Weights of a small transformer language model: vocabulary 565, untied embeddings.
MLP neurons of a small language model. Each row is named by its layer, matrix (gate and up: input weights) and neuron, and shows model dimensions 16-207. Each number is 128 + 32 x the weight over its row's rms, rounded and kept within 0 to 255. Numbers have three digits each. A neuron's up and down rows have the sign that makes its largest values positive.
Before each neuron's rows, "fires on" lists the tokens most often at its 100 highest values on Wikipedia text that the model never trained on; "fires after" lists the tokens most often just before its 100 highest values on Wikipedia text that the model never trained on.

fires on: "f", "s", "ess", "c", "es", "g"
fires after: " de", "e", " for", "m", "o", "c"
L4.gate539:037140080126120083127170166171127113140126050146134117086070124078109114150110094088075136161157163142117123115190095122092121109121184112138119138140108131138129112103177147114152109192130186133069117113126141135143093115164118115170140157167164097138081111121108151081202136124107108147132098178122146178150105146145128148192122161130099123112121168130054099117125114116119073176148113124142083141188132090090130108100087088105138092151090088065120111154108166123138094185082114169115109088107085047138127104130149115075170132108132123184109136185199097133112140123120082141
L4.up539:136108138170127084084118106132143154099185100142098095112131169114081063123174090089108153121105158130111145136182075090154113111106095116094095138127159137122093133108149135135172141100083150137102130107122140142149115118109143113095140087134210115154133111110152134144156162184132138079124156161112121083088138102182149188090108065075096155077105132189143097085117149130138105136174120088156131093165095154154093128102144093138083120150112091132128142174130139173103130147072138126197143083200120138099086091126153126090121072095166127131084053173122117148127175173066155126

fires on: "c", "ord", "m", "ro", "qu", "d"
fires after: "c", "d", "pp", "om", "b"
L4.gate65:077137138140142150157073100146166085168082092105144137127114116094125100120037128159175168136202111161098118077151091098118171130123170068107132120086122163177137136123149132097106090086137162185149093190136147055126084101134130082086145095102125083117206114163113101160126110155081141156073093197141152091111119170160160108134152131133120136208147126094130097117145154113164128123155125125136109169226161063129144115196114207146131092118139177092097152124121132129132122203125140133134143135127102116146133089115072145105111092054111113124117119174171126152124139154109122117
L4.up65:119132176088126131094136141183135057144120069122109113159137098131084072170093189149181189127166139144115183133139164115137124151132153156085162128169125113155087148128122177157064134096117154096113103129100110135092108088103110081112090094158136122151154074078121163130186162102088179215203093120065148126117134092192128126153102174124145115120098091162158077176164124175116106100125096148180058116112160118158125152125053181122094115135132111146092131137144089144170151110102138169129151138132121180027065126098107148130154148082094115133131068151092102135143109125147159175

fires on: "ing", "ies", "en", "p", "th", "on"
fires after: "om", "ec", " be", "e", "m"
L3.gate4:135110086114103140105132117159130118152137101138174057137128103072128141130114103132130165125089062090154091096107179111092129107103152139162182150106162083151081093143107086174128112130144166150118107161150123124127151088159128107130111113155132096134205100123153135108130143127175092058119187173102098145099130106115154156135156056134130199133150109102077056064135096056099151114126124089169142061162174125111117109101061127181120099138087107068117127111165093172149128079071093106154119183101081121130114196199130162079176126128171143134101165148123140148146129115132125120
L3.up4:159107110089112091116107126190116164095169122126094113109096116114131147147111133119126143114133051158054111124106028132091123152078102113156155146144217105110081157148127145127117142114128164188145125131184110102140135068099112178127155184146076078122208171089064133107131089143112112088103180108094146135121157095137156119059161091137132098143134140107107106133168160123200135139151142088107162093086133113100175079102115079068084115076058116109125198102122093145133117072156126160128151104123075148156148113170139110152144069128112169137128232087074162119125107115115155177

fires on: "th", "at", "ast", "igh", "est", "ar"
fires after: "ou", "re", "or", "e", " e", " w"
L4.gate203:169104154140079143128152084152123105093160041114153124128125138151093093114179102088099125125103188098169123156129128131122173054102188116135145131132082120087125134116076144158163063170131143166150125172129111104073121103098220141122160116135188139130130111174031153175135088120084074138126135120096102093107143123104151125150129094135093175161106145154080167115068123155176066125131098123082151141078072114104162133126202149130097119114140155134155107103159139078180148167139100082099125201088178164151142090113127107157113092127099134111089109117171078110117169153173157128
L4.up203:109121115106099126133154146071117172135098102151167123165168102061186051172135158166108094146142170112131108144099125106142067088141138191150105064117162183147133092126062144190134130147121146122106122091102137136068083126153142119094142102121110118133099088176058139142102117132133072096088116097143125130107101126142139169118128123124163178167099099106138117095134114124114133095144112131167142132114142118119153079085198096224071138113118081146180095108117125131180085148127098084067122161095065163123176146165142128134109107074175198113130184092201098154087105129138193171

fires on: "g", "ot", "k", "id", "n"
fires after: " T", "ur", "se", "re", "and"
L5.gate1313:115185117121138149098159059148100089144094174145104102121175104071152144090125117034089138092149209155160115120190153163137103124159136173129136127118091104148150125175180125190108129108101198128112112114151179193105177087133103107141156139160118153138100155140083097158126115107122131140047080145145123161126085157112132126153119168104081138156075121184097115111111146168131113115117115120079083138137059129109159122073093145133188169133074127139161127189144123225150140110101169089128085140130097184094135177164129142098113095072191076186133139153137126144143103163191117125
L5.up1313:120118104077060151142095109116096064120142156160125114142091170139098059135108147130141082129137099148227123092120091101078156068125059162110108106134141118160153075111104142158143156129204159140185130149181179133163173094083192122092093158137089151147088131160078124168123141120123149165138120121137147126068167139140090132152095129141115114112201060148106196104068127136075095120116097141110081178137171105104186140128164153120136171124085132204119110128107107153190137212072086136090105083127134099068164176172113146129107120126157161119130132194174174149144127126123128127

fires on: "\n"
fires after: "===", "=="
L4.gate28:159114121130155135145111145086059130110096130128120138156117165148071054141121114169192110117128146178127177190104112139135066111107132169087136107144101155102132053048150106149106161140117113113102098123089122163062178176118080131112129154118126154092204074103166127161152148196113106149145125107059078145134117109159132062116130126092141107110154127151114100127082113126113119086140143163148097102124116185101139134166123093129146116173107110177102120107125125102158122167215168170189148160120033165179108118148178127178166098143180103160100129165073093130124126103150121190
L4.up28:140201064099088162118129128100095160154048147108195095131082141150120152179111098124127090094133077127135120119124134178141104133143132161119102127139144138133138139107107144173158075210124127107077101156131139121147167117129143141147150207136087146179137145153121123208134174107132147127179164101142133145051134116084129124170115102089118143137090125176131115190152114182099181045058105095124085140127087154185152179097172138128112135095069168097109144120065154131137151117087112094148169146113162149087158185143164139131165159173098138103151142168131100134166125095135108081

fires on: "it", "v", "p", "iv", "ure", "b"
fires after: " pro", " Un", " un", "ut", "ro"
L3.gate74:116106129125124101139130093110162134097105138160114110183104098119127148066177099058155139147064128094095087070166159168105179077087184065143115116174101152084133131136155169049088065172131207167151097165028093130106127126116114195091077124140146165137066164140137140121088102140149151096101212235131143150120114117132146148126151062149124119161061153083113159142103123122132114167106126123117156103136136135120139099142101161144138085097172133115127095143141124152161118141122112114065141095127131166115084107178183117070167124168176156112144144154089131108073175102180157150
L3.up74:155074140117074150151084083115129116149157107126181126148111173080163106128200091136152148136072150088066158140090170117124065143140109132100124171114079120156136118127123083102205126114116131142162147124076107170122054061170101162140124108104117179133113123138082128162107139113149173121147109145065092102167135116133092105089119114147105135108064065124105159120144095107169135167064155089164106162121163131185154106132114130161105136115116082125112076149095137122149107138183123120164121111175128158100133133074179166145170132180128131128081157084096130140108058061154091125

fires on: "or", "ar", "at", "it", "ig", "ew"
fires after: " W", " w", "re", "p", " J", " b"
L5.gate124:114115198104070135074170152128146101068141071089117161119146166160119096146092095081140086129069086102158095166167103087196137133141158138130151075158132136122174176162109107120117101121154150122167103122102131144132165113176161190123109184127207094149166100111111103147097124067149106161070107076122206116124108133121175219091123125050127138160132126110144093155163119164091108119115091055069162079137101144135134121165149138132124107156130125140093134085098157088179125162152134114151097167160155156148124160143101076197140134132175103109100099148166144167071180103093131137
L5.up124:173117163159166100105071195129102168085142093138124083122192217110114102151144105113141149106200144122164123135110165087060076146146138153079150065127110164073130125139123137123166117127118142162059112104107094102089049093126109115106138104124128111093145103133157098166059133130091105157159108140153068129092177127066170116101158130184128142056154152138093116146129209186127094112127138061104130139183164137130134130193146081096127123074060147132168127095127115166085130106106088125090082133116111162160097122147175081124131136135136193128107162122173088194116173094132162108

fires on: "ur", "nd", "I", "b"
fires after: "==", "===", "u", "c", " c", "em"
L4.gate540:108132146111123133177117113087153102124159099098122166116117117126127190121096102157157093069114128117165162100136161160098113132174112187117152168138159094138154105112137163102101161112123153169070118069098136114142167112125131067144204181130136092167221059087113137089126145095177131115145172139099168173117139137147119058124158107101070103159043159146173125152117127083143167132087164137077109152100110113121157111171127187141158144109196066075080095136117163138097095044104177159152139117122129173115090135151123163166178119107110105142072108119168110111114098155132108124
L4.up540:204170135145164103156080147133129088135116112120133106130167095156102146165074143156162109107121094159154107150142183147140151144099129152107120085179171130135121106114163116126131102144164154142132108107128090101188133137140091167195147132131094061152168097126119123176123134129166127181129114093198209101103090111129148085073136086102065105154026127139145145140201122186085195127098119128144130170158130059150137159127170104142093147128168146124094151141075138145083099086106112118120145159147113181092096162141132162211095148111112110141116192128144172184055139113092144145

fires on: "av", "ow", "u", "i", "om"
fires after: " h", " s", " H", "h"
L5.gate805:095121112170124226147111121170122110101135198102134179138121106120117102155188135139129156117105154152132140104149139087137115125188061170143141089112167112081119105145128076172142084103110185110140128135170133118095103122172128148154119117087084101132105134144121108119136083121072092152209162075120148119206087163098151176064148138143140104104098205208155121144069122066147116147114134118146163106134149118168119145097097141156149158061080060156133150104140106081129146102133104132074131134138148131150168190135096140147102130077093147148111110149112068082094088104109118120
L5.up805:158118098095134170159089133100181132091122168099159167123130023109120104141141155162114154157118171120049079091150072134159178093117149119097136112133165106132142115148132107181122143118112178161115118069127109147129113105086121136144088101108112146150161154084102135181160148191123091130150123120135123155159114078116124192132128112143108133116108071112160150102094099106096128149102148093091130137070092154146139114182147138080148085119163157152082141123115130139128172089095153126078141140150145142072124160127133108108105130141075191175115070186105093117135117118091049135

fires on: "c", "m"
fires after: "c", "m", "is", " the", "ad", "ac"
L3.gate960:135171156153243161193116170105118117119147066124179134130120094135114140114063101093071129151117135167132103118160132148125139119116140131121149156088170090131167096146127136170169129122093140122110152128130160098042112121094085154130133115171145073131106108142100104153109119160136126088103088120154105108134083146139157094129128135093126177121155161113145107125171092150111105152120049129164173122176135147162111096113161184142056148096147143131106133135197130140128117153133160206155130126136126134142162098147112158055140080175146109090091093183163132138131097075060143094
L3.up960:125171115177132157091155154165160123078139141131086129120142114094069105125132128146069161114177129148112158111134154157140163092083115129108112166153174148115104107150185089173178205112094093137000142160110115127068124139075091137178135096186150180162094087107076077198128160146109191139118138124119153123127118125119134089150123124107134134151144172155152121117142092140156108102128080049144159157162106069079142127080160137150104134078143135100090102129125147134145134153130174161144153170144152078107160122107161204122164124150122147077065094168178116111123093069104112136

fires on: " se", "ak", "iv", "av", "os", "om"
fires after: " g", " t", " m", " ch", "ec", " h"
L8.gate105:104111046102126160150152169146084123152129162138120067132123134113108146067176137178100148109158175081097145075108162213088132150115068106123168087118136116108152138161150141110159148117105200131145139067109102134118094166158080148146073103153099129158144108083171079170094166125152076116132106096117149052099113163139193113089128134134065129091166136125152064182119112104134116092126131126086128113127104149132052114135152060100153126127126090177105061068114144146104130111159092137120133148152167195078137152215137140152135169163105173167109124134103144104132134146123104127
L8.up105:125153110175138171125140157145132085075159155118125056130149117094120149092137175179131099159122142158080139104162120075146096040144139121129186142101120166134184072184145152131115161118066166126181110115187107156102141078104074098155051140147078155163131091099109141202161098112129123092175136092137119141081137127127095094147113150136123145145100165107134135171137135047146129169096137185120129124140148124088144127128160143129121167119140183148106089125147154183166059134153190123115105098145202147087109130153056113155119119163071166123090164050143177124143124089166095126

fires on: "f", "ad", "en", "and", "="
fires after: "re", "ul", " he", "r"
L4.gate146:122152154126146113143150158117089058129142142075117073146094180183137134145130102118108134107124185066165119143111101098149085089142117162138118082117104147116125133081132135109105088163183129101147107109113106179092089092117158100153143110062094102163170081081150186128165088148141058144034131137086149086097170114151115094132106131132158132125160141143138116123171161144131120188103120183078156055110148096165165190145157104132108146124130114169126132151112157120127212182090100134070178143185155182126160112054096187094146054089129108129129133141131141144134166081141103139
L4.up146:108081146099100113116090138095080141179148102138156103173159111105106127169087134170103124123125106135145112112075152099123091129146156148141132155162029158105148088158104118107125159167149135112109167156137158077143141117185110129145158138116187147115086104127202144090126127120127100123175116167086107156146125112113146118101157124137071126121092078127186157179125054102116172033143137167137127099084134120133133135139147120145086089153179089156081132080141154170123132127107060111109115157128186193099107149111115165089110077166161133131075123135109157121080166093121062066

fires on: "ov", "r", "ian", "and", "os"
fires after: "ic", "b", " C", " N", "g"
L5.gate948:087071100107191099107087107112154132172191090152137179105137126131174046075142105136102121117105179112167076094100086103091134119100119087139190081167142101103135125190131128178088134098125111114168133076067170130119058110094106132160027124120105128134171131096130125150072088103118143054139098093116126141094126121114132092115134131140161097113135138115153149123165139110145116143101102146133158166146093165113146106115105148151107195081111135171096100151181166078128091133148116089111131082156119135120153184080150080159124111138122070171146165129130120079156127135103131149
L5.up948:133087116136117129135125116117175154067129095152181131147138094139149117087075158181158196163091118123081111184175112112187101092124118139176112127149180120098131187164110107116072126087138165101113172097107140114168062080102119140162108128122086130126102132144087089103102120152127105177159188174093074139135159092153095102110141111139145123099162162128081149143106151150167115113083090142156142112028127127110139104140114118150120112118071105125110114080119106130170114078130093170093135093173059143087135141096168101090156119142174125144079149201174113119154099145135123116

fires on: "es", "id", "en", "is", "ed", "am"
fires after: "am", "m", "av", "l", "r", "i"
L4.gate764:153132131094115141136138128156151116164140143118099095172130133136137087150161088184092141147078111161071146187143101119122092142156178134178126142206095110127188091101154127081129140087099189133104153121082155130150145104122084149143137138145214098120125179167124133093093102182153169161180174131173097097160132095178125128113132159131179133070105116127164098154133173083147200084145076121103174127112176117123125120163134159130126158132094114118115109060093064102106080139139127098203110173124146181107128104140162190109148191144138127060095110154150121132126124132170126101
L4.up764:178138143129107150132140148147151118138145155194055117143175148094111130151156108164127135162072173136135125152188167131119113109117117117173098213092089119109144137085186115097090154084123155146137162162135170128149096103206130150178071154158138152097114157151071134132093077137119137180165144124152127131087110177155094159156111088127141119115112153069182134138134136115113132135045100162176146127065216099062149094140141121128146123119112177086174122110140095143103087171114178125177091102115173132138107103164049156104060151127163136075092193102113136163130083123189106163

fires on: "2", " was", " 202"
fires after: "20", "\n", " 19", ")", ","
L3.gate615:076104161167117126146185113187121173159163139099121156143175079094173120166170105117166157156154100146172170151128096126161171156181107145107085169132139134146180142131110114106143098146147143141098183140116135096143113089120139127129130129121134098159112135141110101133119102179099143147101190054159137176072166178099114089120117216178078104117183142099159146162135178118116139125097095121127077134114132128123113129137158183112134109152161112147099085125179160148137058110089093126139097177137162077136085160119112116159102165144200154151087187145120103086161127097147113134
L3.up615:123080098106141182100177162069123103074184085135164184134124091100110141136139143136155151203136190129094124119154130124123137140108108146123121085131148158105108069117150135114144030192151069140093124134118178156182053125126093130133146181145108098180146076071115096160119095076094156220108107067118113082115116142120115109114160165083141110159158147085156128137098150143170133125108130133153081116079149134158172078146179107166092149201164093127155107105140126141099105093084134131118118129085138100139080054134160112164169119147092138141090128113179088138113164103124111141

fires on: "h", "b", "it", "t", "p"
fires after: "en", " K", "n", " in", "in", "i"
L4.gate934:166148113139117169172151072104101114099152133181117147141122118111133117094149144186130117115098121136119149147077127138106183191183081084113126117133178123083063128120107091148099172107118119096051124127098126103165116164125135171141100140160147108150125164084050138142100087120131125146125228079189146175108147128110121079146084103155111089116097098189111196111163135097151186187097205117088095130166112136133130071147146142167165152119162165091129083085125163041101134115108162121163065146122122122103191143109118095183145107163136164184146094091171110116113134090144087152
L4.up934:134149094147127106150042144178156166084068092087109189141090158120127096089108140155113158138095100177163132155125107140176159169125107154159104101087148102103127125125055116167130160113178153150131098154119171159161099209154138135151104123145093145090118125073145138153143191060184163077146160091154122105131163141123224113133112118166144086133075115178151095144159174077091114207162112130124155195153117133105132158169139165109157130107134101146125162130086105105084117161113112094080092211071138158144156135145097148135096101070117047171074167140124146132139112179171103119

fires on: "ed", "ing", "es"
fires after: "am", "all", "ov", "re", "er"
L4.gate567:131071082096104092131062139132098175106145116078169117140109142145132147099130084182133170126167122159111140180175165091150129177130132125145107122168145142100174126119182096110162131133126149083089110155099123154206128104155132134105157107067141058163100202212100131118118115081120112170142154064113171122136135149111055154076136104168127094157137114170115067089119147094073090036164105118132169112116137137145131072163123123158159121148117096123106121068205120147128071106100152146113156140114203166160117179159128148103099106099142140135087111071099133138109141139129101111
L4.up567:122132116157103143124102107165108127140133092127158108174117076163083208188125074111132134133115137158115063111129166121168171162150123079100106138167148098152194146131186133073132117215114164111102144162061134143146101126118128146117143120156160116171144146168138134123148190147108116187128152124079075180120067077130074097107147055145155137140076097085139102206151161138110104143126101113116154119119147157112061153109130097132177087104097091150091114115144158175085121080076146101140156090095113119122067195159117151116063133097149095122118131131121146120103136149144161121

fires on: "w", "b", "h", "k", "om", "l"
fires after: "et", " al", "ot", "i", "ec", "er"
L4.gate1083:140135131081146142143108077072179144101147139221166122092161163124178106106108101129154102105108096182135148149132156072118118089221123103149101136116146148178109108156183124124118093157138181136113098104101138137082142165180092041142108096173113164170119134145166111159158106061113135077136194147149173125135119139129134142147134103148162064079203141135047093058150158145117096132135125109136105056166153106116103098071153059135112062039133178109133107172114127132134094116163147141092117161114125072139160114082127124125184168145159089108094147126100167144151138113150151140
L4.up1083:120120112246092179115174096137126134100063098094193123088097096109083169160122186171157107113146104107093106105142127142180162120141106099137124122057162155158176110144137147123118143151079129120132163188157083131127104117221076136125110139080125118158184077078138220127095180163180064148168086069127129200138107141181104104120117102096098105136097113105113129130187139104157088179110177150102128133151145118175140138127114119140144118113185132105129150073089182107144144067113170146081062149128130135156139142122112170184128165122187129133116123139182134178099136099149126109

fires on: "res", "f", "at", "on", "all", "age"
fires after: "ul", " p", "re", " P", "ver", "ol"
L3.gate207:111173172073094063148121166155116096147125107150156128150073118032124159138130148129116103120119129126149150102048148128140191110074106110122147096133126105085087103068073112164072133141128099149175127180053132139168087167057102184123154052139097111121155107138174132159132172111110135174142128108070104148127173164149116134104130133105106146182114115187197105137087095165141119116136089138118150100164124099167123088124164133134101057146126180133101168133093147144117133150091070173113121121076145152121200119125126138156098136156150151161081102116105102072137090119135130093
L3.up207:153114169096094086177140150154168103090162094147193121151114079107147132137071181161143145133064161111057182116094116084136129125115129122132129091072082095112086157121111129090118083106149115141172119129137127099190168151163075107114205098127157120093089143098147137111178142083128081181128197141146139159071091105089164133122126105101153131080114089109143148155102123157119124042123147095154129143139108130191084141069150104139088096195105141149132152128118123140121107134041081107148115099128086157130137105167141194098119124148125114098065136149169113079143122099158119075

fires on: " I", "I", "\n", ":", " |"
fires after: ".", "\n", "===", "=="
L8.gate650:135147068168099143119130125091134140129135151133147122107151137108060149069070179142101172116163091171152127069137114103145105085132192114106149105144043123119144077059086074134165128164158093099113122123124082154089128157110112155105163183088126126075113112107138164112114178105119062153105136131133140140119094120126131120143062083143117146086107083115131176129083113096085108139150168129152118129132103106168202089163112064171207100196139091141136115095138151128140155174144138170116216139131197176142155136202129126135131091136175100152126102218135101143094117114178156165
L8.up650:119115143110104040156162158093101066103128173165148140093140161116167167096104152114125155149147117173128163087124118060089165113121131091080169127117141167109069123105066147131122097115108154188137128112153075086118107092094106159132117122107157085127120122114110189149184060164080103093204150099105129135040119140193142106089132121108174139097158131127121143181146107172089140060105105146163179170089151150069129117146148120126079174124113172131140130133105141113134124184096079116149137084143143096108152121090068199142185126149125166165098149150149142143128165141111106141

fires on: "e", "ing", "en", " as", "ok"
fires after: "ak", "ad", " to", "ed", " (", "iv"
L4.gate586:061097090113121097163073085108172118135083096119078143157121115126092128152107127075144104149141128140115106067142093084125158130130106128110151132149134128110141132115111150146184119114144099132131182124129123153153117131096157146131108099162074133224075108102102160114156120167128134100087170141075117125090102162225143124108133078126174147054143129128135154159171136169132163116112100144137071093188151044151073161130150182122133148103156181139079125137177107105156085147169119128155083084077172094109082189073129141104093084103079087069110133080162111119193128179123096117
L4.up586:099146090095115122108120112127188125062135180147137125168175151129072108099128128125141162141203149176138176096123134143113148188138177142110134089120112071114130143131167077095162131164130087148073125061157161134137148128177167173150202110112134115109167122130124096113169060110153151080159088129131089055099127146078148112152133051181138160204093084066113134119129077119176165123081160121103163184129131104129187118152117159138083170117130100064124098115136120103065088181135099105125099098131141141184166115101083226156121158126159175104088102141099130102148107127122142125

fires on: " 202", "2", "ly"
fires after: "20", "-", " on", ",", " in", "|"
L3.gate867:127056110118154146159140149128146161143177158119147129120186092085110139091084119150120143147090167123092150147151160102193195144087097178085143113084119097100070086071142123160137093167113092195102117070061125078146117122131130113118101146086124134117143099150155122140112075220137144154088111130174107052094153152117128087144143165170099181132201119100160158152133191115175137143080136132116118110122097121142136114148166125179109131130184118138083114154081143191157124179115117096093116139124134095087104122122193083113134190105109114147085175170097084090149154125115136093
L3.up867:133092146158117144163136198102118172074212142167155133086137109122138115124116130144075198114091159135136217123069110152166161094131124144116154114119128105091128110093192118136146105179143095185122137101103116041168069147095128134085083135088142065123137145117165156098111102192113121103163118062158093088123127107129097074099125165144068161136139125149193140113097171148145178129146151129117110098107137088157171135131131116154081122099153164119133165134139154179110097201158124112156107122130200098114149095102140087107146115162097161117095116169094093107150133112104138155

fires on: " 200", " 201", " 199", " 202", "ch", "w"
fires after: " the", "|", " In", "n", ":", "-"
L3.gate1048:155144185112113114076123124168139130157107119148155153127197111167150152087100151122111091146109184090101103072115179128170127138139129142083135160113106125072192148130089082131178095129115142174091129130060119092109176103098089104100090198084125168147155142125135156140116153145127125163118089138142137109116140088117150111104188133180079182140114106124135144097153116122137202119125122058054168174135134148086160114168144134142128095098143089146107105130089088131085126120175136144117082138069186130116171068114125142132074134132169168133055117177146069104140133118109102119
L3.up1048:128141195136093071111157169090112108148125076165129103107164120145137150137077157115116122141126175118133115108116125146119121140099100134110154151135105151078175114111131060103202084113133099191068139140110082139146108141144089130137065161082107130131135135119112165116166166106141108177107109145093176131148125094118156088143164129186093136159100100121106122109120130166191176099105135105136148134140125129137115135213174202143113118098105103148103077143090078116039145138178159139157089107074192134063125079131121172126098119143163144167028116169103072149171111065135101128

fires on: "b", "ub", "g", "N", "w", "I"
fires after: " al", "i", " Al", "U"
L3.gate90:155127105093124044120067096070145168116146125158106163063126111191140134164109135036159124081135109095120177185130099127104147122154109096087070134156112191111127097107134100093095194101100190141113089110138156087107111160102121088193106098093047152138180060121071204111138124139128098076189125175080163156109071152086145103137161063189136091097079113167135141125087098116107141121128151130107106125069118091122132114171164147091100149099117125144123164103138072124135126140177121145097147082146106108121114110152114107146117169118104118121114112125099114168139156135112126105
L3.up90:124135129134154157182180156120133117177130188135129081084125107142123126113132147098144133159016131156115146139161161097128125089144065077142109123101139118114123169064156132124145135152112137112118092126148152135133121105113058168122123115147102100110147069081127155125093174140148073105117108087115076112094086107124153149111112138125091136176104175136124134157170092084076092128136194096081142134174109148137164151117197114120130122113139137095105116055097094124113152131192156172128179128129085107117147133120117103156132087070093115126139130164199093120131103149173133075

fires on: "ar", "i", "en", "ing", "y", "in"
fires after: "ad", "re", "le", "ul", "n", "b"
L4.gate121:103156151107073142137115172183128129132074112145087126089122137149163159135142122167107108075155100040111150106129135131108134091108098122187090130094150171129125019128086138116143148101158110131145077123135109140223096095118088140123099176080054045133073111092166137137158116105076188159102134148119134132157168132174179134165121133168137144113156061118134079148101143108101135137146203147113101167151153098140089132091146140089074179104157088131083127119088115099119161130138130117149116150123154155139144185161140155144142071166156112140140112126157087167089080088119105153
L4.up121:113106127100146086110067132126128138128110156134110143101100093096099191135108146133077069131107130126085119197132169109097172162099143124167111166143109092098116076109096144131077143115123144102123124071133070113160105128129076126116126161125142174078111041121092133094133124141145143129128117157111099179093135191166145120065153078120090101078108117065155130122116116108138127090162142126166122156200122123138143150134166178201070148177119152136122097086207103095153186175134089117109140197138168143135178138095112124149148146128121101179170128152085145185158139152133132108

fires on: "v", "and", "re", "b", "iv"
fires after: " pro", "ro", " comp", "p", " C", " g"
L8.gate1094:104097070111150116141143141183135138118143130149114083179124122097160079098084144155119091084174156104142185163104125165185117140149131099150094047138146136120051097181154129043144122111170110145163138077081142132066100147099102187140102143144122134144160134100112147135150108100162148063155123161088126125084168155108194125163116104179119128064071152157092170186124190113086108197106086115091130142178100175125132108109139150150166125117116121115104162120107172106114138097196118134128114150157146162073134126134077163115200176174141111143186128112082155145090176090132106122
L8.up1094:151135125105069088126135112099147124114092132107181122103114097069140074118194125089121045098166099066122096135156073142121120118091149164150144138162106118138096177119148102107148139090131117130146147180133099141156148145087093124170120101132133106105152134173141129125111118144122176126159154164063099127134116120143149152161165116148057075109147125121203114160104141083150059160131142151135146127142170209128118151141125159181096122078108129184127129162122190113103157163152124137113168123157107078124131145126144202167138088121121049170108125141141073154123108121122035135

fires on: "ign", "ow", "v", "w", "es"
fires after: " s", " H", "c", "ur", "s", " h"
L4.gate1109:149088165109133115195148121139096118103166144106097147117184172071162118159145120092166158144140150120135085137087099162080076126138120132106146163117168102128147098135118109066083114095123133122107122131150103117095099145122090132121123079126096121180147140130123142165182120124144047124155149105107124073156105150207137132134168144167185160040147109150147156177055106073170160105097142106108105113114123099171065204093114151109119146172111167106127156084134169136132153071168177186091134142159099121052112137116176095109103110101112141133144085083136171166132103137200093143
L4.up1109:125131154154122130146084124097141121141116156056179105106191172168130115134050114143193058141127083122107160120118109138089101161111170177175130185137144139132109147104099129106171114060123134098157147128206148129127097123092102112131154129077097148129099120124122074176104133171156185083104083153124139138143131146100090113096170159144121074151152115148112110086115072160117058149186144122091159096140174112145099059106091120120156128130171101105148131104180099127094069116166161122102146132091139132105154141129109055073059159105091161197176097159139131108157156105127150138

fires on: "ed", "c", "r", " of", " for", " "
fires after: "it", " m", " M", "ter", "n", " In"
L8.gate331:148054119169155144115146146116117127095117129097104115127172144115128126146230154109125105089114137110115125137111126149144163103156117113177094097125175118133163119111144126163078166151119137121064223174137146081210120118176136125125126129126133097192092111105122126024134093081117091111168109137149155159110134145049107130099121153114150056129148145059121095139132096165156151121116158070124134140151161176123098158112115097125136040115174091136143151145065121130155102145114073132139101109073175138106119101188073075146095052116139142127133136147165152161085093088117089180
L8.up331:202170063126132159114134113135105108112163108114055173104134163143083121165101176091052119075161127087096136089128142161129114170099150093116098119121163128098119121139125120113122072103120093118113133092116126111143116144055104137092125151144128106129185151085205093136115136139094127096167113111103138194058161148076187138092119122096099073135097121107105126160156079139184120132167145172202148123144145183144118083167146113108151079181144113132089088162168103098153150088088054140124102126087139109072129103108128146169161079121165175088099099127120122121079172107134098154